Weights of a small transformer language model: capped logits, a variant of Muon for these matrices.
MLP neurons of a small language model. Each row is named by its layer, matrix (gate and up: input weights; down: output weights) and neuron, and shows model dimensions 16-111. Each number is 500 + 40 x the weight over its row's rms, rounded and kept within 0 to 999. Numbers have three digits each. A neuron's up and down rows have the sign that makes its largest values positive.
A block is one neuron, or neurons of one layer that tend to fire together. After each block is what it responds to, as a language model described it from the Wikipedia text at the highest values.

L2.gate871:506465582456571556555498553503537485546533548536504482530523511482499549540500525510465498470484473487489465512530494532541506422604526537520499521531458556467528476497474522439524511512546477554495503525510446527539534453551550507500576503506466611513507512494479516524466496468471528469
L2.up871:503478565546513598508492515531540511465458467523541479438443509520542539506496466509418502517528406466504459509413559450458549488486563484529585521473533559504531467505458600459495503487525514612531538431518525547503519525504472565499494505447433523413462446505502512484509503523542469430
L2.down871:507420499478498510490470494451537438504436583494504447489514427473476462525487449448427555547567483491515446513442467504543477478484515498475599520530448481576518500486498535468507473547521445532516493514526434535576492401572479508505505579476508492410494507601478544510533534487494483473
Responds to: Proper-name first pieces. First word-piece of a capitalized proper name, usually a person's surname, at clause or line start after commas, newlines or the, e.g. Hop(kinson), Cas(per), Gal(ileo).

L5.gate667:540457490522478492517435465542506502491458468529471461461525539544591443503442524438435502458510540534441458524480497513476491519481476509442486526446485563488518461447516540507572497437488489496450490523505515566583519453495480478399485572533482523413513415458488485398443527520494550548
L5.up667:490540512501546494530414517521498497498426469443520476515584588523534454455453538532501465549575546532550564504522470497533520512526460433474520554531494532472540449520427447520538550422443464518458490589461509531539487513551429471549531512487450481512489553514424450476485469524546483557
L5.down667:484472452492515482483483462535514502453455541461501511577494449504524514522542493494558472525520468462514548489455487468500533506517419463538514469519479456518545497559563478470550535499473501493475507475550497477508470511519671485465471474495573512497492498514532520476467486521443471406
L5.gate736:474538520429474465500454518495483554492455523486529545466510516543485524501423576484444506521515462493509535571578482466509522510434483467540478553617530545479587521519505574529528587503481531474432478578510559501556494534495505466544501446468554470521446480473519462453490501453515500434
L5.up736:527495559559570489531509560523487583453466461491513510521541566562559464525538499577493459497515425518465486539554485533505522519487455503529523524519554535496486490532521500498525595473506483455462449534450557530470500417453579528451509461475508530573472548461470496469522495548476523447
L5.down736:525487487527496445504535457502494507468479541477457496552452494426514571543519536497501491524519518487473495530513528567478443496503472528530496454410537510479537486502581540577481533503437500533490565460486450410440525500484563467503387523531561539479518562547495579545536481550414568418
L5.gate771:486480448485481511472500437447500396566474520473563491498503574510403484502462543496520486523465437513496442571490545494421556356451436507478517542512507513422497521542457517535488507506521489517488474478476519536569437510487466511534501387424506531509436461510481527540514452467518476520
L5.up771:550493457512549502466496428520511452499488541488455489550412422509456448541580434517538516522578490516499469470537466488448567496389454534553481468498498507447457524468507502563432528509568545435480420445460487485539484537529495506459488498465488533559529481481486464515515438504508480474
L5.down771:509519543540458485490461458538483435485499502475425506501402495495448480512532447502501427539485492420531489467473473464516559460585520568512535440451495542543543460458527423473544590455485460463500503556450424460514551530522485521518501503468420517471487536518618449594510599549517529521
L5.gate1157:530458505494575524504526458486424510485535458442490553498456550508595402464473501499444465566489462519478540561549455441513463468522465433486554436509546410497495575475471480496482572548453524499451393449441494548525527476500521492499500472516497497475467501510511566580461538516477590506
L5.up1157:526492479499545526536483459501504497507431551521494459501431418533528540503444439457525485472524465508492431525444517487491480455443569455486508479483481515509482506581520527464499524454507467471537505540562530460474562512460486543517493493556560461440542508522457492445566487482533422463
L5.down1157:477542540534498498556500504457516503503472504488503534552513432488495472467494578476472533521455451478450456467561408471471449494482533497440478379532510526481530503502532500517466470496496538542539500492504487472488542628421487558556459555565502448544512473518599529473541475516487554477
Responds to: Final piece of long names. Word-final or late subword pieces that complete multi-token proper names, such as genus names (Fusarium, Coutierella), places (Nouméa, Nishapur) and personal names (Norma), mostly in lists and tables.

L6.gate169:585492473525489469534418479486566562472465486523515455512599493525470501485536515468513480400475473478511506468487439519525490485516518446497499524535468523519528487608577426523500510533462509485519503497445509499545497443529462503478485504441504472478542469507491459559486455528474526606
L6.up169:572460501485525462556418530481540555539505482501432467480556570533532542532554523529528486380481513487539470488522488530557468452521538502455488491451488548522462539508496449463527566510525484528522464525468519496540481452499493499540486484475578479495492433518465443509493433475468561528
L6.down169:490553523472489510478521518502476465535502491522529570404500475485456495518464520551439465482474453480482483484507535525495508483533541453518532491444558509513528457480455547481441545479480541533471455518468509478527493466463462511514483481588444434504517534477504459498520614559450480511
L6.gate1015:543423510516557513557515461523491539514426474497465456520458578522457585524472554497498489520481449532496472518528478550580462531539454481447427541442497507507487530543596437471511474470464512517539550511507471538459544464533485510551509424425512564484479400498476554483491524493511552468
L6.up1015:516510516404469483502440498553535495441527478516537488480504579470429471540521494535488501422500449480551468467538532450502481433562484492549535499535415432477510491627512527524454553471548478553600479535477483488513534461555509479498459490465569513490487538483472471485466509471543459505
L6.down1015:545528488513552507493521478473532487475508564539442516488566588512504529446498515505498518403426478476459477545524490462497546443490478526551538497545492483477501496462541506426614527491536523559513455524557515517464571509507594454502486476556511557553569524455518487503522448447514560516
L6.gate1065:558476484477473461454463526545503555471537453463503548499593483482535524462546475492490456378505527503497471506539507464490475508569508523507514530510472493554478502601516429521559467474534532516517487480414472523513518458495478483487482517482484489515519504531534445499504479524509563485
L6.up1065:502525471473541446490511507558419533484615479517519510486506503537496461553431465501483443298562512530477472452495462416504559505542420476468499462508432496516487526522520473514580491489436492507554500501481481519558592421571491431478508508477427470508533467509505462506526505530501526521
L6.down1065:536440496530586571464526522541427510515490555525517512531529597465545440483475513528490496454400444514508490508448487389536528499500496540510498499508443490456511465549499505500450535509522557568414505481478515508514565456519583509480482532525471468521493478462488495559493499506476498512
L6.gate1158:586427486475461445503416522513539531497472514536494500488520429515560452528528491475596529441486455494457483501498466585488457528563555500504554484507453472489488470554535405512534511537494445486529453468467491522473476479524494520515437428427522568515512481506473445492513496543507594494
L6.up1158:535506505508460418518467467455474524460495472534513460518573465532546504511479522445533503507500506520456483453444505474457435495541504490561517513560429464555465508575519434602488478506503542523497489506408459564556555444474491464528474507453489524456530544458411485461513495503529546478
L6.down1158:500531553549544548528484534579523508497491542456535512489469533455399541497463537528459461602426505498530526504507484502543566481487513515445439517536508515483479515446494558446519451514573496496396540553516499486480453508534509490489532570540447524533471427566524516525493554469526548488
Responds to: Repeated name fragments. Opening or middle word pieces of a proper name the text already used, often starting a sentence after a heading, e.g. Hapal-ot-remus, Thor-ndale, Kro-hn-e.

L6.gate342:486481567480533492495503537428465534442505515378480533516448537495501529448531580539526486551516537486437422522502485500499519480471483521407539418462482392549529581508507468494490573481506501526467526543504460558486486477470531516505541507490592484481546444530487561531453477505534502469
L6.up342:561434468532480464519529482424536469429524536493468507547484496500549531465461559541412473468464417486487536479451484577465497604466489595462509514521532520435520557535446525470519457507541482645529459462491581492574508524489473537467493589526489426533538447499540540508505516478483491513
L6.down342:507437513559486467489442549518490498452508440495501585538446508583476512475491524469476496471510486450521525506515519491460549577492500441440505367461441498551500534516521538537461508511402470578479465505413494554482546531493576567471519525439543459581475531533485482472529525517516494481
L6.gate415:503545508460511456533516430523534592531534451523471452458521555491503503435491540528458475492479451518479449526495493520497467555530500589488482438470502544481469518523492546470476442505468436529524568539529488498539508510517497500472465584500573570419397512443552552514535508512561498455
L6.up415:498506520459554460553547556542541499517538507499445472488485524480495504489492507507520486460480552538505450541467523525522463454460514561476494538494604527512471484594524500482465529599467476476580541556484436559475466425521528467565474572454503504574483443418537476494447480458601495524
L6.down415:461489468458452497501485515462465498449528550570500514537548520522439524451524458512501482509488534554528542520465508483515444513476517451495455427552471458484464474516492594489521546539506528482459530559533423474474558483461501507535520545580528517502510481476537516474651581524405473489
L6.gate1029:467479433465477490553507475487532560488520459465450493471440505454463525488469533513540511517519493465454430423541579437475449483521470475467506480432528509572488522530532502436475509447506474500528451460464521560537467529527473522485492493486508471592532489474473569534463489451436517459
L6.up1029:542509526511470514493550476508516543510561565467507609532493541510508491444529491483471478479472471480529493499532556486452516489538496485496521531532477488592509463576460505507529535460562464477569586555524560549532344475485472606532534492556454515510480403495507501504419449489512465509
L6.down1029:468508478494497459487495490562506494417518383475469473498475493502536463542547527555483474488537444592505523575520563547443495501550547504551407494498528524487540482513548449569501501599498479459517519510483517481516494514435521480531456549500496555497545514488513464505523545505442492492
L6.gate1069:506496517505452489485522503456500532609499521516441536514456464461440494482476571512507480449492546573490474559483479464461503495515448445502448457487535469539497469456578533546446495535430562441393466453464492580527440497511512489507475535509538522488438492475533510468499505544510469474
L6.up1069:464483411525476472611535467469547555514513479551490595447503498503485592409407519537595514517506529479508446489370548470517528492502592511493522522483535460577527519510467520523503546462562505581493505463521489562580466508551475499514562521551572552512466529498500488503413495451454476473
L6.down1069:440425508484503534509540471388487504480459445464523526522463450457480488535505485479614504470501521479465536546496513456472504515458540498510470556483451438571527486525516530443480459490422472520464479506434498569493541485534538507561525517555498558519491494556506509525511495481545438480
Responds to: Predictable word completions. Word-final or mid-word pieces finishing a proper or scientific name (Locomotive, Applied, Saxifraga, chromium), plus predictable function words like of, for, as.

L5.gate83:524442496535522533490459460432490520458457556510582421513491518482448513512509496505577486534503490501493525515456429465463487538529492448484523495500490443440507520450568483482501469509555491499460476476566510541496514525494557459488552545457555541611528517529487481488511466519492448471
L5.up83:564451474496488531457480496443488504545470543501452500501488491503496477515486476509535518510497467524529420517543450515443501495471507538498493542561520509476529466382507528475505463509465437533454513517488573484430423540458541566431443520489407502483461525468503429448465467498470535395
L5.down83:580519512464497517504531534526535526478527497505475504525490492516503487487569512484421462500494454475497462452530522472504509444505499493510454443492482503484479429520494509530573505508478506570518529423505517463565521455464561514475470456489509498458518530496423547493517474484527496552
L5.gate629:592472504480475497500518450489470457490484488529429438519476508547450458511463549487508505370517445545488537473484456544506533502535576527442572472511531475494625560526488477498481443531522497515495524585439470469461545486494466450478538472511551518462445550448536498513488476484457479444
L5.up629:587525474475433567542451509501482553511519511477518424499499543475486489502507535529517537473402442472484509396467480531514524438472535487585513505505534473519547499468512495512450461511529492487518579502558472525472475434447586452483505434492498479481446504466524502474435459450448504535
L5.down629:563488468515524517481508460540532493508451555496484517522511568492482561504505495490480452452399468457465570476472451586529549488467529441490550545447514487467469549578574502481532468504492507528609485563578471529499538534495522488467457532481561471519492506525438493511579458494490536446
L5.gate838:475485484555504474459471474438499525491435525544531411465498516507484560506467467537555461509465530500529484485518464514408500516535525549497585491521490464502427492457522504490570444518543500461428505502504506518476409474519444464451513512510509496483463444495486522498464488515464485447
L5.up838:539453455465519459524478524484408452464479494536469521507477536572486483553511502425412507563529537555439384491544486486480546490571493480568559494565477529458488536550479489498482552430461461497494497452521514499527517552483499433526526503539511536491497497534524516511491435461479554498
L5.down838:493492488509552527464506478523530552498502498432530477486468462478522432512514502522515485509500395468566574432457502490467520535531522481507564492482564524510477456445495527525546428537532521480527474518462605491511411375455492550442484541465486443523479517510476491491490546459472541479
L5.gate1128:510511475498503524547474471481539544502449487493492405507493543480500524552471520475558392509423531500521497476509491472437498551481545549477582541515511493511465552485455470449493505495518543484489506504512497493498475487461513430487501509438503491540503548479499553478490551476459484431
L5.up1128:485464480463501488533423507504497534549418460582537431538487465542459464594511543507417482537435519513546510517514458461378506529516494463500563489492449525524510594457480522468489525437505470538480521430525530509491477509440548485491494538514541570479491548477543533600507462454453513524
L5.down1128:553458477525512496463431502544484523507464565484502506508517446480479458475509500502631387517481457488500558396472439516458462502484536471507601480544497478507500483549520486461526438554555497521461482534530519474512438439473452511492465531482548505509494492511468553457483479429473503521
Responds to: Surname first token. First subword of a surname or proper name that will continue into more pieces, usually after a first name: Mathis, Staley, Legrand.